Weights of a small transformer language model: MLP 1536 ReLU.
MLP neurons of a small language model. Each row is named by its layer, matrix (down: output weights) and neuron, and shows model dimensions 128-319. Each number is 128 + 24 x the weight over its row's rms, rounded and kept within 0 to 255. Numbers have three digits each.
After each neuron's rows, "fires before" lists the tokens most often just after its 100 highest values on Wikipedia text that the model never trained on.

L11.down356:139124090153132095132112165210117109148153143108144099129107101099116110133139146114151086130093117127133125121128105127121120146135131124116114107136152140137105145148136176127107140100110153127133153154113098130113141099173146114140110148112147106112124140126142129139160147148097133113150116110129106129113180112144137154168116138141109107139131137145108119137107156121104125145108124119141143113128161122128102113139136127141124139079131117191104133146133119096160147148120255144152161137124117102130125100154034128158112135159129113120147092108117106096098138144132147166
fires before: " |", " |\n", ";", "9", "4", "5"

L4.down612:106131144113108152140123136101143146168142138118139118109146131124135090152096100167108123088110125134140140121120141122164133122107138128140162167129129149143129120089158117105143120158130177150140121126138139092134090139113135084094094159132106170139140123155173149116138115104119131073110129155141149117125062152137139104118103117126159135142109120107108141092172093120116141108111118079098089106150105109133125097136127122136143134134161134132136130147116111083146088109123211158153121125137109128150125152147133120124114143149148160167127114149132083118139096119096133108
fires before: " the", " B", " a"

L11.down1282:139133154115109143096122153093118142134112116137144133099115119088149131078178114161113148156123107167080154173143079106124108134124107132132129119108125159177134163118108117131161146126160101098113101150146156145102126155096087135102152160129106121156161096124106122159094145129163113210137118121097106111135116111121147100144145153134083134125131106132119140152155080101136121105132141143158127150110111124129138138125109126109155148092154099060143141106152114136159159119168119109092143140112093117117138138126134130138173115160136109119103084100114150098130108173133162136
fires before: ",", " and", " The"

L10.down1050:125134153124077149136133132161147136126141184131131138121176125123122099093102098134117098113135161147150133121113129161153122122132093099162086114123165124152152110126121111109096130081164129175110165153098121121141129153120125164138149146098126160185114126139101113153131102142137118096160119109091130105135088119098112141134166118091155120145129115150171127104103148076129125158124119144130101118101111146147128148106120067116101161161144127105153138133137118169132124117114136153107112092157102131131160125133133127168151097092181136101106124095129131153108134135111130134
fires before: "|", " |", "″N", " |\n", "0", "."

L4.down385:160121089109138145108114137143137111098105131147109087136161117152119120084143105140140065150124155158120117177142157116159165076106124135155125158145115127147146188171122087173117128162122139133128137139123135118118120153125100135145109127131107174146122124168122115119104147107160145138087117108150168138111092112119145113118168124156124094117106149098165120132107112140097152083104152134177062090128127143138114165117130138122100157173173142094137152129133138125127125145122158156120126102080117137095114157141160113128113106121102146131140150149081094182133154152107108101
fires before: " |", ",", " m", "',", " on", "."

L4.down51:101113095121121188161134118127127152143125158129133126124133140125109136145132071136189081100131137176105133131122153109128110136147124135107148187091108121132149146138157129140114078109163114154130106112148101140096094137137114108119107144107145126118109121144107140062117145145172136123128122133136133164133158121102125145071142148105128106110107123092169152134156114121114143129130091124152112133181115146127101142163171114120128132163157155131151161141094114129179146103091143139163118140088122183122145124150065128123086156150109110138152000189119129114129123129134148150
fires before: "20", "19", "10"

L11.down821:111137128148101108119121119188099143098109162139104151115129131112172104116143150182126150129139132190104143140066111135096112158118110136100122116076124126132124129169120115114159146142134134112111131134151122135084114125113091132098169133159105145063149124101127113150108119107161096155139120119130101120140086169129130170087133124153118130104125112125130123144117123087148124093100153099172109165136129126122109137079161166126112144101162104117108112138124107160136145150155234106124126147059127116161138126121145140134150146169088100102125084122144096067143099145171166175
fires before: ","

L10.down823:183131137128152115111130130132092135100096122113128136136116088120131128099109092132170136138104116111096111111166131134117158148125127130126175135138116098112134133187142117101160154160170115166105123135135180145145127154114103154117162083111141124131143137103123091134065148155131140149141160127116140132121091161144133146144160106126118147155127080122135101111050113119098109138113127137125089152148086137100122113153150093185136150141156124122121159134122140142122129117151175106159107130106119116129096096110132115083158158154103143084097125120131108159183101136110135120
fires before: " |", ";", "."

L10.down1413:122124090169097145148121126163128123141116100081105165135147103126135137115121113093101130146162139101134077175134170138156117095127111105145125127148081111128139114121161154136116109104133141153165116127120150112118136148152136097127137131132126118133130140112165092121151127141103173129154103125112092118094147118179129126099136142145138098137123091155156146156150133157137118112141147146131161156102182058091134122146097145159155143102091105128106116113156135141127143138101172159081157123113154096069103154094152102118111130153121109119142123117111114128130126095153148146
fires before: " |", "|", " |\n"

L11.down903:122164143086096172155084128123157140070114137142140132146139074124135150152091118140138144146111086160111083111103130122145145135108105118117129146112135112107166149119132135095159155187115133142104112163116127143161118097154124094098139104155118134166139118144145092163112116137151151126158182123158154134147105185112156165096146114125119106103117131125100139129104134089121108119134109150130166109147096127132130116112142115121157105133143146141133150125103097177122139127096190117137152153098049153157071147129150156122134113131113110137150080156145119101118150118080114139
fires before: " |", " ", ".", " votes", "er"

L11.down61:140118153156123163149135123157131144166149104115205117134159110123104142132104118109154128108124103130114146117096119150058116140119128103139119176133104110136108146123159120155101090118106167127149107100110104135127141122125142110159091136104143153097105141166147145131117111128113152147123104157126141122167161173140137102102110081103133108127134114054162131136100130112135136114145132116115093128147166087125136117104084124144100136110108139135149163164122130104119091146165255121123130132118115132131141113126128123117165178163153153115120129111147149128160139145123067109
fires before: ",", ".", ".\n\n", " to", " and", " in"

L10.down1079:167105135142139114119118127141134125138117109130128133137141118154168104122136156148143104177144148137155151139131125116133138121089109105136166107144136129151107154150119131088156168155140129138091154201091123091126140135108119106141108108131126144139116148132132117139130115129148136146107109140110152123107145126133139130152122114118124175114165102135119109124126147142100128124107127128186132134137128115119139164143076122128084155159124120078093115144107164133168120114150162138119111094137109156129126114121110111131096117100128176116063148108120138180118083139156141111
fires before: ",", " |", "."

L4.down1354:156126120117139140113159146161081146111128115164119101164141125144131061106113118097147109074116115103115134134133146106159147108141124144118112128159154088110172152112128114142127110125100091138146101131112115108129098151170133107136119155108126147149117147110133136103104131089153152149117113093100139117124103148128154122119109139151092141146113116118118089130081163089135156143129112117148095105081084145170124164120115103122131115154129190149127139143116113137159108074111193126138116117137111150118173114143103141120148077139137145132109131134107143109153133106155120071
fires before: ".", "″N", "″E", "″W"

L11.down223:109118134142143132142084146120093101098119154147103154143131140135115131140139101175133148167146112175136130153132135145122147102135097138113125128092096150146140157147141110110152135133126164108130134144104124150077093135131103134118108098104103143084130154144157154142116114133137128179072128121138146159134139154135148154151126124114095110135152155078119082128128123081116118149125151153167100111128132138141093148136130134119142157114146116117112156114156118139129142150129255112113115130111148112124123115153114158110101104130131160113099091104136156136129115130145122134
fires before: ",", " |\n", ")\n", "),", ")", "]"

L10.down561:117129127106161105138129111172145111104172134143121153119149183109086120100165103104087122129107135143109128133225076165149145176130152128097085089103123153167138117136105168122099141161136124168108113143141117123107110137105133119153121131062143121127148149160085109137116118137126153152142151082134126130114143080151149136127125149162126100094117129147168104122096117137088163108116103135162132118102127117110135123144130145140128121109098123128109095097133106112129169171104139106124153122146136153167142125113172099121139150099112105169136113142141093087117147102187124138
fires before: ";", " |\n", " |"

L10.down811:095138102132163099132161103173154146104102148139129123123142128136095109112119105105145100169171135146118115127115155127139119103113088140163133099136105117156121148142132162183106084160088130118152121152141118106103131113152140108121127139086138123142117124115127088166145148099109177118082138118099142101132149154113106105174125139112152116156130129145155111157136150128141122164134091129129085125114111141110149113139116105148149177155077128105104139146153111075147113116137180146132088108144148148123110109124119130139071145116133133126129140104142155194106122124148086132
fires before: ".", " of", " and", ",", " as", ".\n\n"

L11.down100:181160132109142108123109125150131115083142152117160150140151121152092122099100105128161087123095102151105088137118121102119139183130129144102135129095144101143151164110198158122127151161062089164139141158145155128140168130163114117118065088099133133130098115137126138159121163097102182117124115127108097121125132107145136132114117101128143104129112128117126106138129123118117133123118135127093137203121134142096119154118125113159134120127138132143124134179114115102102127157119121120117129108103170145141135105074117137111133129108143124166141095176149122171090112092125115138
fires before: " |", ")."

L8.down1200:147131100099142140060159171109135172125161132121135159098122103139179126146156142131113139129122112160132130154133106124147116138108152093152128124100125147112112169120097161133164150101111120072140140158101143108106126108114137108128133139112107142141141152148111102141110124132123100149154132103118108144132080109133107130167144156109128169101129141159091175117138110175116094117092165135113147158106161125151131136095145156127133153112127121127161114142134121143112160147141036098148181155130086104111147103164121105135173119150129126140149085088104126104126106127147148130
fires before: ",", " and"

L8.down1391:125108126091116143142095135163124092116128143167124073104129155162103155126128120109156081140114112118093118124121119119124181155157113110075147130108096122149110155142100149127129126120123084117126147160152145145157087139104113107143084137126161110123107131108106144159120148130134115177093109146127110131165158126130126099105132126116139130128128108132174117114123089154118114102076135135097144140133110156135107133149102117139135137124111119120099104086113169092180124131112080127140119138086111115143104174112160105116127142163169178121161113129152124138086149062124102164
fires before: " |", ",", " |\n", ")", ")."

L10.down111:096125123129151135129149122184136134122118107097151132094165138153105130104126088127160090156130161104130122104115148148136128112105125100156108122154133149123142177117117121082127096184106119106101134147132133122131147143171147098129131108132168116134111162176146149099122179173144151142151118154120144145145175121125132063128119122127126107121131109150126119153111140162191160141168122137132102124145166158133122134118118145153130130139119107109092107156180132080138131084082156105135126134141160145149121152110106109133100130160113167119075127146125157138141155091129109128
fires before: ",", " and", ".", " in"

L8.down1278:120091141129112123111076107110136088157118204117120133119142138115153115098147120098137152122122127103133103069089117153133106145131109137128120179144111090129144116109143144114141130123182082076097107120189150127119127204136114135129121156091155121118148100167147108166124117122134124125157107177151141100130126153101137104151127150181116096159102118112108139096136114106093139116117119128143129134150139116131185116110109148097101150163160135149133135101087125099117119170111107130124129107124125146149074100180123168114108100100172148097156102131160110156111161148162125118
fires before: " a", " the", " as", " an"

L11.down682:165141151099129169126108128130122142118143120130107126145072083157125129108118093164141095144137173136131121090164157141114114122181161151103200114152119126178138138134133162108102112144098089126115140134113171149146145130118097128128162085134160158121139120108093155146103104115113154133110116157134145111111096150181134146139159082106152115151141089138121088135132136142100094112076143120105165133095083102111072166129197087147182168120117165123109129116094128124123127082120142142126116135123087127093116156119092113113160131125086099119125134169128129171111149143093146150
fires before: ".", "on", "ot", "an", "ony"

L8.down1197:139129130068121109101165145164137102089119127167139155126132147139151155091123110090131098167125095130117125129124158148140143111124142121099136121104123121171130139176146144135114165147150112097153159140138155112110121143095124138134162063119175109134142125136127145144141167148160177189123126145136135118150157117111149114180111146175125103120108170149166114127155125123109105122096130074130131126115122131098154131163110161100092168162120108133121138133156141099155150168177101148097172184155147129157094121124154137136111127106134160105126136121110146154123135133146117133
fires before: ",", " is", " (", " |", " and"

L10.down1218:098137120099124144155116136221083083123099145142097097152132128094128128116161182138088130106111138114106115139140090135130125115124118134177152160089162070118139112144130149121126093117124116139130142102129140110124134121102089118087115079159173162089123147152154125173123149162144106152115140095133123116133155138134110124122131094128120119156130153131106093194142163131162166101150094088079151123096128146127100165161107129102144124143139096179129091084112129126130095075140165115163134105109109106159099103139092147179184070153092077101170109154102142101134113150107162120
fires before: "4", "9", "7", "5", "0"

L4.down192:153148132142159112097125097141131105115139145099088097118086126078126149125146106122131113124095133113094141138133126134127119136161127130123134108112134141131178102167127140135130138139104122149167107121125142130123146128135114140140137126136149181134143138072108118127109151133090101185126154139148131118140127155134127107134117103111160047093109127127137138123080118157163102142151079140161095136155131105123173101157158165130152083102159139164141104090145131160120145135079092135159122080138106134113108116121124119135126116101121082109144090134109120089148144125141140161
fires before: "0", "9", "2", "6", "7", "4"

L10.down1132:125130114101114080129119150141135129115127121165127159124106138122112118131114141119141163117123128149146125137128121144099142119145133114115130132129124094126128148161139134112147148149115126105124138134136133153115100108114108127112128103118089121125118137124160139136111080146152155165124142126104089119090128136108085156165112153159122132140127127100117132156127153104157151106126136157119125089105163150152125161175122103147138168149168157129148114166122125103131153149131255134128126122134149172135134150166131103148127122162166120090116116139161145135113140106153153136
fires before: ")\n", "\n", ")", ")\n\n", ",", "\n\n"

L8.down766:128142142141108102128161123109077106135088164139091136066112137144030125129120120159139127165134130142114092107164142117165104142149141110143117111135105162141132134157116087115129099106126078165098169154130157125112160147158091086094158112152105104153111166119125182143115093159142156137127115090143124093164148113141164144120180147116086162113120129104160114117128090134156125136139135114150134124163111157129117129145129144074180140103125117105139127123117152153106140134140109127086090115109105130113128133084099087120106168116146143159128106141113132094086146140134099139
fires before: ",", " |", ".", " in", " was"

L4.down1184:075107102138150146123125195130119131115142101137131146167154149130115185157106082112126148111125102152108077131143148105083158134137146137140149104105138121121123116113100146127132119132164136124171122143138118108112101062134115114124129108123117147106097152090137089128125110100128158144174131106105137163144145136117119115121166162132119123116119146111118139110140155147136186142147142146106142118113119145129173113152145096117137117150136158155147144103133088134139152156128137139118137132078111125120138129136115102112138123094119096147108072143152144152119119119122137100
fires before: "20", "19", "2", "6"